Part of a small language model's weights: MLP 1536 tanh GELU, rotary positions.
MLP neurons of a small language model. Each row is named by its layer, matrix (down: output weights) and neuron, and shows model dimensions 272-335. Each number is 200 + 20 x the weight over its row's rms, rounded and kept within 0 to 999.
A block is one neuron, or neurons of one layer that tend to fire together. After each block is what it responds to, as a language model described it from the Wikipedia text at the highest values.

L3.down10,228,203,196,230,239,215,175,185,203,192,200,205,183,222,205,202,170,186,191,172,185,195,213,210,197,196,177,169,192,203,204,163,206,189,183,172,191,211,223,208,186,207,193,195,170,178,207,200,177,179,235,216,231,235,164,226,208,217,189,224,164,202,176,216
L3.down28,215,182,180,214,212,156,196,193,210,233,190,187,218,209,199,212,228,227,191,167,205,207,234,169,187,179,170,203,200,212,175,197,189,211,181,190,197,180,212,215,197,217,220,181,220,218,199,175,168,180,197,189,208,191,215,224,184,177,199,191,236,196,178,211
L3.down47,171,216,174,211,229,172,216,224,208,205,197,211,216,205,198,183,206,195,212,172,192,174,218,193,198,260,196,193,201,200,201,193,198,223,200,208,241,227,204,169,229,234,201,230,176,199,235,180,233,215,239,184,151,191,203,143,231,199,228,184,215,185,242,187
L3.down644,241,222,202,241,230,200,172,215,210,170,204,213,194,228,186,192,201,185,204,187,223,200,202,208,158,228,209,220,219,199,188,190,227,220,251,212,175,193,198,210,179,194,207,217,176,206,223,189,208,201,197,172,190,205,196,198,170,202,194,234,185,214,217,184
L3.down1173,194,189,203,177,226,230,147,194,190,170,204,187,179,196,206,200,235,182,208,220,188,187,217,198,182,187,187,184,191,195,195,218,166,201,206,177,235,179,211,168,173,179,184,207,199,195,204,224,197,205,212,201,226,170,214,186,165,184,199,208,177,202,213,227
L3.down1180,205,209,192,229,229,215,199,161,215,180,242,244,206,172,209,216,201,238,212,203,174,192,208,204,194,206,210,198,198,210,223,221,191,183,190,213,197,209,188,186,188,179,182,197,191,203,181,203,214,204,172,193,198,212,180,197,197,193,210,190,215,222,197,196
L3.down1306,169,215,195,222,179,188,209,199,199,183,163,189,200,180,155,200,190,192,230,194,180,191,215,215,168,231,169,212,231,195,205,214,215,174,200,202,245,226,197,194,237,166,176,181,216,228,188,216,185,227,211,169,202,175,202,231,211,190,233,149,198,187,229,200
L3.down1476,191,214,169,215,213,253,171,167,210,197,172,174,187,209,162,208,223,187,197,249,235,187,196,215,200,219,194,176,223,234,199,203,227,188,221,197,208,210,199,208,198,187,191,190,180,217,192,197,205,176,182,230,202,194,190,193,200,189,203,210,205,211,221,201
Final word pieces that complete a split first name, or a middle name/particle after one, e.g. Mary-am, Margo-t, Brigitt-e, Henri de; occasionally other split words.

L3.down52,200,227,199,194,210,212,169,193,173,204,210,188,219,213,231,188,194,193,212,236,202,195,161,203,233,181,170,173,204,242,182,203,238,208,192,182,222,207,220,181,179,187,198,204,184,190,205,199,203,218,217,193,196,180,200,207,192,173,210,181,199,186,221,196
L3.down228,166,220,213,207,202,203,184,216,159,207,189,209,222,202,187,201,181,214,215,216,183,235,183,166,192,223,195,204,206,185,226,231,210,171,200,194,206,224,195,211,187,187,195,228,199,193,180,178,227,213,210,195,173,199,182,236,170,169,183,236,227,162,169,179
L3.down384,233,176,221,188,220,188,215,221,177,166,183,206,202,178,226,241,207,181,171,231,203,231,219,210,214,203,216,189,201,220,188,207,180,194,215,191,201,193,226,191,221,228,181,206,184,237,191,211,215,214,215,200,197,228,176,214,201,174,204,229,206,175,241,222
L3.down851,201,221,208,206,243,176,188,193,178,179,213,205,223,191,178,194,204,227,182,194,170,190,182,224,165,178,215,164,190,195,209,218,205,211,238,203,199,226,208,198,207,227,194,222,209,217,194,184,215,179,204,206,209,230,204,214,188,192,220,225,190,195,200,216
L3.down866,200,222,215,208,226,167,172,179,202,192,203,215,163,167,184,217,218,193,196,194,169,201,194,159,264,173,219,205,227,223,221,220,239,196,224,190,212,200,207,241,215,213,190,210,202,185,209,264,195,198,222,183,198,184,192,198,208,195,200,213,183,206,161,179
L3.down1329,187,209,178,184,180,193,168,189,209,217,210,217,184,213,161,192,216,190,160,207,228,183,201,212,167,209,173,220,216,189,213,207,174,189,185,240,173,191,242,225,171,210,212,240,163,194,231,219,215,203,187,201,157,184,210,229,209,206,183,135,198,224,197,176
L3.down1415,189,206,235,219,212,238,191,172,206,206,179,215,205,194,182,238,187,201,173,218,227,202,192,169,240,227,184,186,199,193,175,202,170,176,184,229,172,217,226,219,183,206,210,208,230,198,218,184,176,180,196,209,179,187,201,224,215,196,227,189,192,199,142,212
L3.down1433,224,199,187,212,207,158,223,191,196,225,231,209,175,196,195,204,176,182,200,189,228,204,191,209,197,193,158,217,194,214,273,152,168,208,206,227,225,215,183,202,158,197,204,233,204,191,225,196,202,234,216,180,190,199,201,236,217,219,198,198,202,203,234,200
Tokens right after a number, chiefly table pipes between numeric cells and unit words or pieces such as mm, fps, metres, yards, per.

L2.down116,203,197,224,194,232,191,204,198,205,201,234,193,183,200,212,201,217,225,187,234,210,219,217,185,205,236,165,220,155,228,194,226,209,193,212,182,203,201,187,192,184,242,214,179,237,236,230,198,221,174,177,231,200,196,218,184,191,184,216,216,195,175,154,171
L2.down341,222,213,201,199,204,187,193,191,173,183,220,196,187,227,192,235,185,180,233,230,188,200,186,207,232,220,182,197,203,196,172,200,207,210,191,213,196,214,193,237,205,178,239,256,175,183,203,189,207,219,191,200,138,227,183,192,204,205,203,201,203,174,206,174
L2.down483,207,209,191,201,207,202,224,181,204,207,203,192,209,226,185,198,207,220,179,210,193,209,216,227,215,204,224,204,187,192,187,212,191,204,172,184,165,202,218,168,189,249,180,191,229,188,235,207,204,194,236,205,244,182,218,195,234,202,226,210,211,194,186,223
L2.down510,173,214,209,221,205,249,182,201,215,209,231,177,165,198,216,196,188,222,229,191,206,185,212,206,207,189,196,210,216,198,232,219,189,197,197,226,229,187,165,197,232,200,239,206,218,172,163,225,179,197,217,209,192,218,196,230,185,191,205,217,198,209,188,241
L2.down619,196,171,195,213,182,182,187,245,232,197,147,166,227,207,201,224,233,225,228,228,181,160,164,181,164,181,168,229,211,203,207,260,196,195,197,182,202,188,209,200,203,199,177,191,175,198,148,186,209,190,203,202,217,255,217,194,199,170,203,224,203,195,186,199
L2.down633,187,182,202,215,184,207,203,197,201,174,205,192,195,190,211,216,208,223,194,176,194,225,208,185,185,211,215,247,239,154,204,204,183,214,223,206,199,244,179,187,183,230,204,219,207,178,210,205,242,196,218,188,207,172,201,209,184,241,189,216,227,180,192,229
L2.down658,254,210,183,198,179,196,207,184,193,231,188,187,210,217,186,182,188,192,211,221,168,193,210,189,216,189,173,220,222,179,181,219,238,199,173,210,226,185,203,214,208,177,166,175,257,195,192,193,230,216,207,217,158,188,201,191,203,171,207,200,203,168,222,170
L2.down901,202,211,242,191,205,216,253,210,217,213,206,184,179,196,201,217,194,230,240,190,162,191,213,204,195,179,176,198,218,201,195,224,183,184,182,217,181,188,186,195,222,182,207,221,199,195,172,208,220,217,213,220,198,199,191,214,196,168,202,175,182,193,146,190
Final letters inside all-caps acronyms and abbreviations (PEAK, NIFL, LEO, KCW, LLB), plus the closing == or === of Wikipedia section headings.

L5.down322,184,170,202,217,222,187,209,211,215,196,206,214,214,196,205,208,202,208,204,218,191,193,188,231,175,231,210,192,224,160,185,211,232,192,165,193,183,209,235,165,228,199,203,235,189,180,198,194,210,215,252,186,194,207,196,196,204,207,224,177,220,210,179,189
Middle or final subword pieces of unusual proper names in tables, lists and prose, such as Arn-ett, Mooch-ie, Bass-el, Ballinam-all-ard.

L2.down19,247,187,234,194,192,197,195,183,211,161,184,185,182,189,188,226,184,174,194,193,184,208,202,173,181,207,233,202,214,170,222,216,190,183,169,193,195,203,182,196,200,205,174,191,175,168,206,188,193,208,230,196,186,169,202,193,217,181,227,183,184,231,200,166
L2.down46,206,198,174,245,201,161,183,209,202,231,192,197,225,205,178,227,186,159,194,224,177,208,189,198,221,192,217,203,224,215,201,189,237,260,215,216,184,210,220,213,189,197,190,228,215,219,168,197,197,216,266,171,199,198,177,184,225,193,200,218,164,207,187,221
L2.down420,228,161,218,216,229,209,201,197,186,177,197,208,210,210,201,210,224,191,225,233,182,250,182,178,171,202,213,170,197,189,204,202,203,192,226,179,217,182,231,207,222,202,207,178,206,205,150,204,192,188,199,206,199,190,190,199,208,173,178,227,222,213,179,244
L2.down438,180,250,191,162,184,228,199,184,187,196,196,168,220,207,239,188,202,161,206,231,202,176,192,167,166,243,203,200,169,214,209,212,188,183,180,200,210,214,187,228,195,166,201,226,200,203,203,213,179,200,191,211,194,198,206,188,190,186,178,165,204,182,234,220
L2.down545,235,205,218,173,218,232,229,186,257,243,164,200,192,206,168,192,237,215,191,208,192,201,207,182,198,207,222,178,203,181,185,231,235,203,211,207,228,149,189,171,206,193,195,201,176,200,204,203,219,214,212,171,185,204,212,216,189,137,229,206,217,199,229,181
L2.down668,196,201,163,207,171,231,233,220,215,189,172,208,193,201,175,224,207,167,190,216,175,183,168,170,194,198,190,216,176,194,205,199,172,235,189,190,181,194,193,189,213,193,218,195,203,227,173,189,205,205,193,152,232,153,201,204,180,173,200,180,171,212,181,206
L2.down950,196,182,209,216,187,204,227,202,238,157,156,196,216,191,205,206,196,201,199,210,196,221,226,173,207,194,194,183,196,194,222,228,215,220,186,182,222,172,200,214,229,179,228,187,215,177,225,201,204,210,191,207,223,221,195,194,191,208,205,214,232,227,162,220
L2.down1411,186,223,228,214,212,170,160,212,222,216,223,204,185,182,212,187,181,226,188,190,193,194,227,218,204,222,225,218,227,152,179,188,199,200,216,212,172,178,186,208,197,211,195,223,197,193,208,199,217,186,204,196,160,201,165,212,213,204,198,231,199,194,237,199
Last piece of a proper name split into word pieces, mostly surnames and place names in tables and biographies, e.g. Sim-s, Ewar-t, Kas-s.

L2.down313,185,150,196,218,158,188,214,220,167,207,189,210,210,221,227,203,184,193,157,158,199,201,198,161,230,210,180,210,195,213,208,207,223,188,216,210,198,206,223,212,218,251,180,199,215,211,200,210,210,232,214,208,186,158,189,198,209,167,180,199,240,233,216,210
L2.down542,221,208,189,184,183,213,239,215,204,206,186,203,221,215,182,188,185,170,198,189,199,227,220,216,152,221,203,169,208,201,220,159,230,174,216,192,204,163,192,208,194,189,158,159,182,248,184,187,245,233,195,171,180,204,200,195,198,209,173,200,187,216,199,195
L2.down972,183,177,210,205,197,164,148,197,214,187,196,181,217,227,194,199,195,205,190,196,199,206,201,170,175,182,185,172,190,198,130,175,169,204,228,237,205,195,184,202,219,206,203,198,244,188,206,222,217,183,209,212,182,182,207,191,200,230,186,202,217,219,204,203
L2.down1153,201,197,203,204,204,199,228,192,202,207,246,227,218,237,250,189,229,216,219,187,214,221,227,176,176,221,190,240,226,196,211,164,195,219,206,208,214,227,196,206,182,194,199,187,185,226,222,193,212,206,222,173,231,234,197,214,224,200,207,219,206,184,183,211
L2.down1318,223,229,184,197,226,221,179,165,172,235,198,199,221,225,224,193,238,233,160,166,192,192,189,206,227,208,190,190,170,196,219,232,195,192,204,250,216,174,252,223,246,205,219,195,198,177,181,188,183,203,188,200,215,215,183,193,177,178,197,197,204,202,219,202
L2.down1384,222,188,203,220,173,202,163,207,187,191,196,195,222,199,249,220,181,181,175,189,175,209,186,222,226,200,183,195,187,213,175,180,186,195,205,158,184,215,193,182,206,183,225,222,185,190,195,194,197,202,216,195,211,223,185,193,191,176,198,223,228,194,205,195
L2.down1449,186,226,176,203,176,166,196,202,205,217,221,204,185,212,186,205,176,207,187,239,225,188,169,189,205,207,207,224,214,205,191,202,216,198,237,212,215,203,254,168,177,202,186,202,254,256,215,178,190,203,184,200,200,203,197,198,204,160,190,210,192,148,194,224
L2.down1475,213,163,168,197,206,196,203,190,200,197,182,180,194,210,208,205,198,243,200,156,214,187,175,188,168,175,208,180,217,191,191,212,209,183,222,199,195,222,201,232,187,176,198,183,205,184,227,215,214,207,203,189,214,192,213,182,175,222,229,203,189,227,222,177
Mostly the pipe cell separators in number-heavy Wikipedia tables (climate data, vote counts, league stats), plus some numbers, coordinate symbols like ′, and quantity words like about, above, century.

L5.down1176,212,194,196,211,244,195,189,228,222,173,264,179,201,200,206,229,183,180,142,206,182,179,173,177,184,228,196,190,234,211,212,222,194,208,169,177,225,206,207,194,187,222,197,204,188,202,166,193,180,194,189,217,202,190,239,181,216,185,210,163,200,210,195,175
Plural suffixes and plural or object words ending a phrase before punctuation, such as "-s" in counterparts, Rings, Lettres, and them, years, colleagues.

L3.down117,199,198,206,225,209,210,198,195,222,201,217,195,221,195,196,223,223,214,189,193,208,199,188,175,184,190,185,204,202,189,193,210,191,192,209,182,207,216,196,187,216,200,222,198,195,185,199,172,239,198,169,222,177,195,196,203,194,208,208,169,201,186,209,198
L3.down414,189,178,177,209,227,205,218,236,222,171,190,169,187,171,215,232,196,142,237,218,176,181,200,163,199,186,194,193,203,165,174,221,215,197,216,196,193,183,201,238,203,194,183,214,189,171,167,219,199,200,167,218,184,244,204,181,216,230,177,230,217,150,182,185
L3.down594,205,213,211,166,203,192,197,202,178,224,192,160,224,185,198,210,196,173,212,161,200,203,198,228,189,181,180,233,206,217,209,176,165,184,217,201,178,196,165,213,186,239,219,239,212,177,181,234,194,198,181,211,214,216,216,165,193,209,203,197,168,218,216,214
L3.down782,242,207,161,188,206,189,195,204,190,198,196,213,173,195,210,182,188,201,167,173,192,220,225,170,168,212,178,213,167,183,175,212,176,206,196,194,226,181,206,187,226,203,177,185,207,207,193,201,185,186,150,206,216,194,220,210,194,214,159,190,195,195,227,198
L3.down868,198,182,220,210,198,187,176,207,162,170,217,216,201,200,239,213,174,230,194,201,208,155,202,200,189,211,225,179,225,184,179,186,178,183,185,190,215,178,195,185,178,217,214,222,222,176,232,191,199,210,217,186,190,201,228,213,205,213,202,237,232,217,215,196
L3.down1255,166,177,215,257,213,197,187,194,204,205,198,214,223,217,178,216,142,188,189,170,210,220,249,211,224,188,220,225,169,214,190,220,212,182,210,191,198,213,147,212,199,175,205,211,210,188,180,221,185,231,161,206,190,193,211,186,192,203,208,159,187,238,235,177
L3.down1343,169,213,185,189,216,189,202,171,212,185,215,214,234,181,203,182,184,189,181,185,185,200,220,201,190,199,161,224,226,164,160,181,216,185,189,226,160,218,203,232,211,211,185,225,184,165,205,176,191,226,206,194,203,170,210,205,205,205,190,200,208,170,214,218
L3.down1439,182,208,186,201,192,195,197,207,184,200,210,206,211,202,213,185,203,218,178,183,191,211,199,195,247,213,186,181,214,188,160,180,199,194,190,181,209,191,197,232,188,188,211,165,190,171,214,256,220,175,188,194,211,208,191,199,163,219,229,217,207,202,178,191
The closing == or === markers that end a Wikipedia section or subsection heading, as in ==Demographics==, == Players ==, ===Placements===.

L2.down74,212,195,199,226,185,184,226,198,211,190,202,192,201,215,214,231,197,192,222,183,190,229,208,183,164,193,197,175,151,151,180,191,202,209,187,216,181,212,187,214,172,202,185,181,189,225,198,193,186,184,224,202,228,217,217,189,182,201,179,211,166,180,216,158
L2.down109,192,165,183,231,153,213,214,207,221,221,221,211,218,230,178,213,204,240,209,202,189,204,204,185,232,188,192,205,236,229,194,200,196,216,218,189,207,201,154,210,184,213,194,170,190,203,200,193,194,212,202,205,212,204,201,183,190,213,181,204,206,202,180,185
L2.down227,181,216,201,195,175,184,226,202,194,205,182,191,204,191,184,220,229,239,177,172,197,227,217,223,165,197,188,187,192,213,211,179,194,223,160,182,197,190,191,151,192,206,239,157,229,177,193,211,211,193,190,192,208,154,216,197,218,174,236,185,205,213,199,215
L2.down1033,181,199,210,223,176,211,206,201,200,196,187,226,179,187,204,227,179,176,172,173,209,212,198,194,198,190,173,214,176,204,157,178,201,225,196,183,191,223,194,215,224,189,209,197,204,254,201,228,170,211,200,199,180,187,196,189,200,226,238,191,228,215,202,184
L2.down1118,191,222,236,155,208,207,204,210,224,192,181,207,219,191,207,241,170,177,236,176,208,220,228,172,178,185,181,187,219,201,210,183,172,185,173,189,199,223,231,190,207,254,247,228,197,208,195,170,216,201,209,205,193,206,190,185,191,196,215,240,177,184,189,215
L2.down1175,213,179,189,177,213,162,228,209,213,175,216,223,221,197,171,171,197,227,156,213,207,212,206,207,209,206,171,233,173,198,188,202,194,183,168,211,221,200,202,220,163,230,172,218,217,220,227,179,197,211,206,205,202,189,212,225,209,201,213,218,187,214,204,188
L2.down1378,212,211,205,243,177,199,217,209,209,258,182,209,188,185,207,192,210,213,206,202,189,209,186,165,208,223,196,225,190,202,244,204,197,167,223,221,198,184,170,205,182,200,175,193,207,207,224,179,199,214,242,199,192,213,155,202,201,214,172,229,197,192,207,230
L2.down1503,165,193,211,233,193,226,174,172,188,198,214,198,190,220,214,234,221,180,216,212,176,187,196,171,202,205,194,190,226,199,208,209,167,185,190,217,180,172,199,184,175,205,159,191,233,186,204,201,233,197,203,232,236,193,202,153,217,199,174,190,186,201,183,172
Plural suffix -s and plural nouns, mostly for groups of people, e.g. People(s), merchant(s), Supporting artists, workers, archeologist(s).

L3.down141,189,171,209,201,244,218,212,214,208,217,218,203,206,246,189,217,191,201,199,166,229,197,257,190,227,234,202,220,199,183,249,212,178,201,215,203,184,199,169,175,208,186,196,226,235,178,241,212,204,206,206,152,224,218,224,242,228,227,195,194,210,194,214,179
L3.down399,241,206,190,184,214,212,186,159,198,194,209,217,202,219,220,196,193,171,194,186,203,222,247,193,233,215,211,172,233,189,215,206,197,206,204,211,162,212,182,206,186,230,227,186,230,198,196,161,215,191,216,207,180,196,232,210,179,228,201,184,222,225,215,205
L3.down970,219,216,222,183,163,222,162,213,199,229,211,214,203,185,221,218,192,153,201,211,198,181,207,182,191,200,216,248,199,190,195,175,202,195,225,162,216,167,196,218,163,205,201,151,204,214,210,214,201,201,176,185,176,200,213,223,225,187,164,225,171,194,182,234
L3.down1002,176,200,231,196,216,192,199,176,213,169,227,210,177,202,191,185,230,196,229,197,196,177,241,177,209,191,233,222,179,213,207,172,217,189,223,220,199,218,206,205,222,222,216,212,210,215,204,232,224,173,151,201,193,206,221,182,170,192,222,206,216,222,182,164
L3.down1184,198,214,230,201,228,242,177,199,209,185,209,219,199,220,220,187,173,191,179,201,198,195,201,179,203,178,225,213,235,209,214,205,201,179,198,178,205,188,150,195,181,194,189,190,190,211,193,188,184,187,217,176,178,194,200,233,207,224,202,240,202,199,200,214
L3.down1250,197,171,187,218,211,243,210,203,215,218,188,197,222,220,197,158,213,182,206,204,198,188,215,195,205,201,232,186,230,195,217,214,200,203,202,231,201,208,175,193,151,187,194,214,198,197,209,222,241,231,178,237,171,188,212,195,197,220,197,215,172,187,185,188
L3.down1268,195,198,222,202,177,211,179,209,202,210,201,171,222,171,226,185,220,197,203,225,206,195,233,208,194,196,206,172,181,163,197,184,202,216,196,195,218,203,230,197,186,181,201,197,203,182,210,221,221,198,191,199,202,206,214,216,224,200,188,229,195,196,197,181
L3.down1459,231,176,210,200,210,188,205,211,193,221,214,190,217,200,193,182,200,177,194,230,208,193,214,195,177,212,195,231,197,213,186,177,210,223,234,161,206,176,185,168,249,224,213,194,204,185,238,241,173,181,217,211,208,184,185,170,219,178,234,237,183,215,204,206
The closing pipe at the end of a markdown table row, just before the line break, in sports stats, election results and filmography tables; also long ---|---| separator runs.

L5.down900,158,209,200,206,218,216,209,183,225,199,167,227,233,218,202,189,182,204,212,177,176,197,162,177,240,222,175,205,197,157,204,171,199,199,207,201,199,199,211,185,209,210,191,201,202,200,199,192,230,194,202,227,235,225,202,222,219,193,193,175,182,178,190,200
Separators and function words right before a number: table pipes, slashes, and "of", "and", "aged", e.g. "total area of", "| 264".

L2.down254,169,178,237,209,216,197,197,173,253,214,197,233,189,213,168,205,197,213,205,202,202,206,194,218,197,227,224,243,219,192,232,205,181,221,184,219,243,190,157,226,208,173,205,210,234,229,202,187,168,194,174,171,201,213,227,192,207,207,206,195,193,209,202,203
L2.down414,189,211,185,185,252,201,210,168,200,248,191,196,184,221,218,224,181,217,171,260,204,188,230,182,193,207,187,190,214,202,209,195,210,204,185,172,179,210,205,209,168,212,231,189,250,219,201,198,180,157,202,215,221,172,197,209,202,207,231,185,230,184,207,191
L2.down603,173,200,180,216,193,244,190,203,212,224,224,185,181,213,210,228,221,216,191,222,190,183,186,211,211,197,175,229,214,228,199,175,236,177,208,216,212,201,178,209,171,194,238,218,205,180,189,225,190,188,213,188,222,195,188,220,205,206,142,200,207,187,176,191
L2.down766,205,168,183,235,216,192,180,201,160,196,204,200,209,203,205,190,189,196,199,182,186,180,188,162,231,167,215,201,230,196,226,208,207,206,220,207,157,196,175,199,181,201,179,196,186,237,221,244,221,207,243,213,207,181,198,189,231,192,203,236,213,204,221,186
L2.down782,188,175,225,166,183,204,207,218,230,208,199,200,217,206,194,223,223,207,209,223,231,219,212,162,203,175,194,169,154,207,197,206,183,184,202,173,226,165,137,208,186,189,184,206,218,191,220,214,201,195,188,166,207,201,239,197,199,203,189,222,193,191,185,157
L2.down994,228,220,247,184,203,217,181,175,176,206,212,205,187,232,221,211,177,184,192,193,200,228,205,195,193,185,227,174,175,256,203,204,207,178,199,214,188,199,192,197,178,206,202,170,183,183,187,183,210,224,179,199,183,199,207,196,223,168,215,201,220,192,177,213
L2.down1224,206,178,186,216,182,248,189,207,193,228,217,198,197,228,180,178,221,194,220,196,165,218,195,190,187,185,193,167,195,217,208,198,191,176,214,214,221,206,173,229,150,198,212,228,197,146,209,234,200,212,177,205,216,220,215,162,204,216,209,206,214,206,192,201
L2.down1533,182,217,197,197,218,218,210,161,191,199,167,188,191,209,218,218,192,194,174,226,159,216,254,207,213,202,199,193,191,238,233,206,213,190,219,219,218,211,160,217,175,195,195,190,184,209,177,198,216,186,174,200,198,216,221,207,158,218,229,206,220,187,208,190
Pipe separators closing the last cell of a table row in stats and results tables, e.g. after "—", "2–1" or "3.8", before a line break.

L5.down1114,222,238,185,182,199,213,177,167,207,216,193,228,175,220,190,168,200,225,202,194,216,155,233,211,164,178,219,205,174,207,188,196,229,204,187,204,206,191,182,213,183,214,223,172,190,212,200,190,197,237,218,210,203,197,203,205,218,204,195,183,221,211,200,175
Closing pipe at the end of wiki table rows, often after an empty cell; also spatial particles like up (to), across, atop, trailhead, Back.

L5.down1218,208,197,196,222,221,185,231,214,173,199,193,218,186,174,190,203,206,189,224,189,158,188,196,210,196,210,167,195,218,153,199,193,207,198,209,208,217,193,176,219,208,229,215,251,206,190,203,208,204,208,210,203,198,205,238,208,226,233,186,206,221,228,219,206
Closing == or === markers ending wiki section titles (== History ==, === League table ===), plus mid-word fragments after short prefixes (a-b-dicate, Ya-b-lonsky).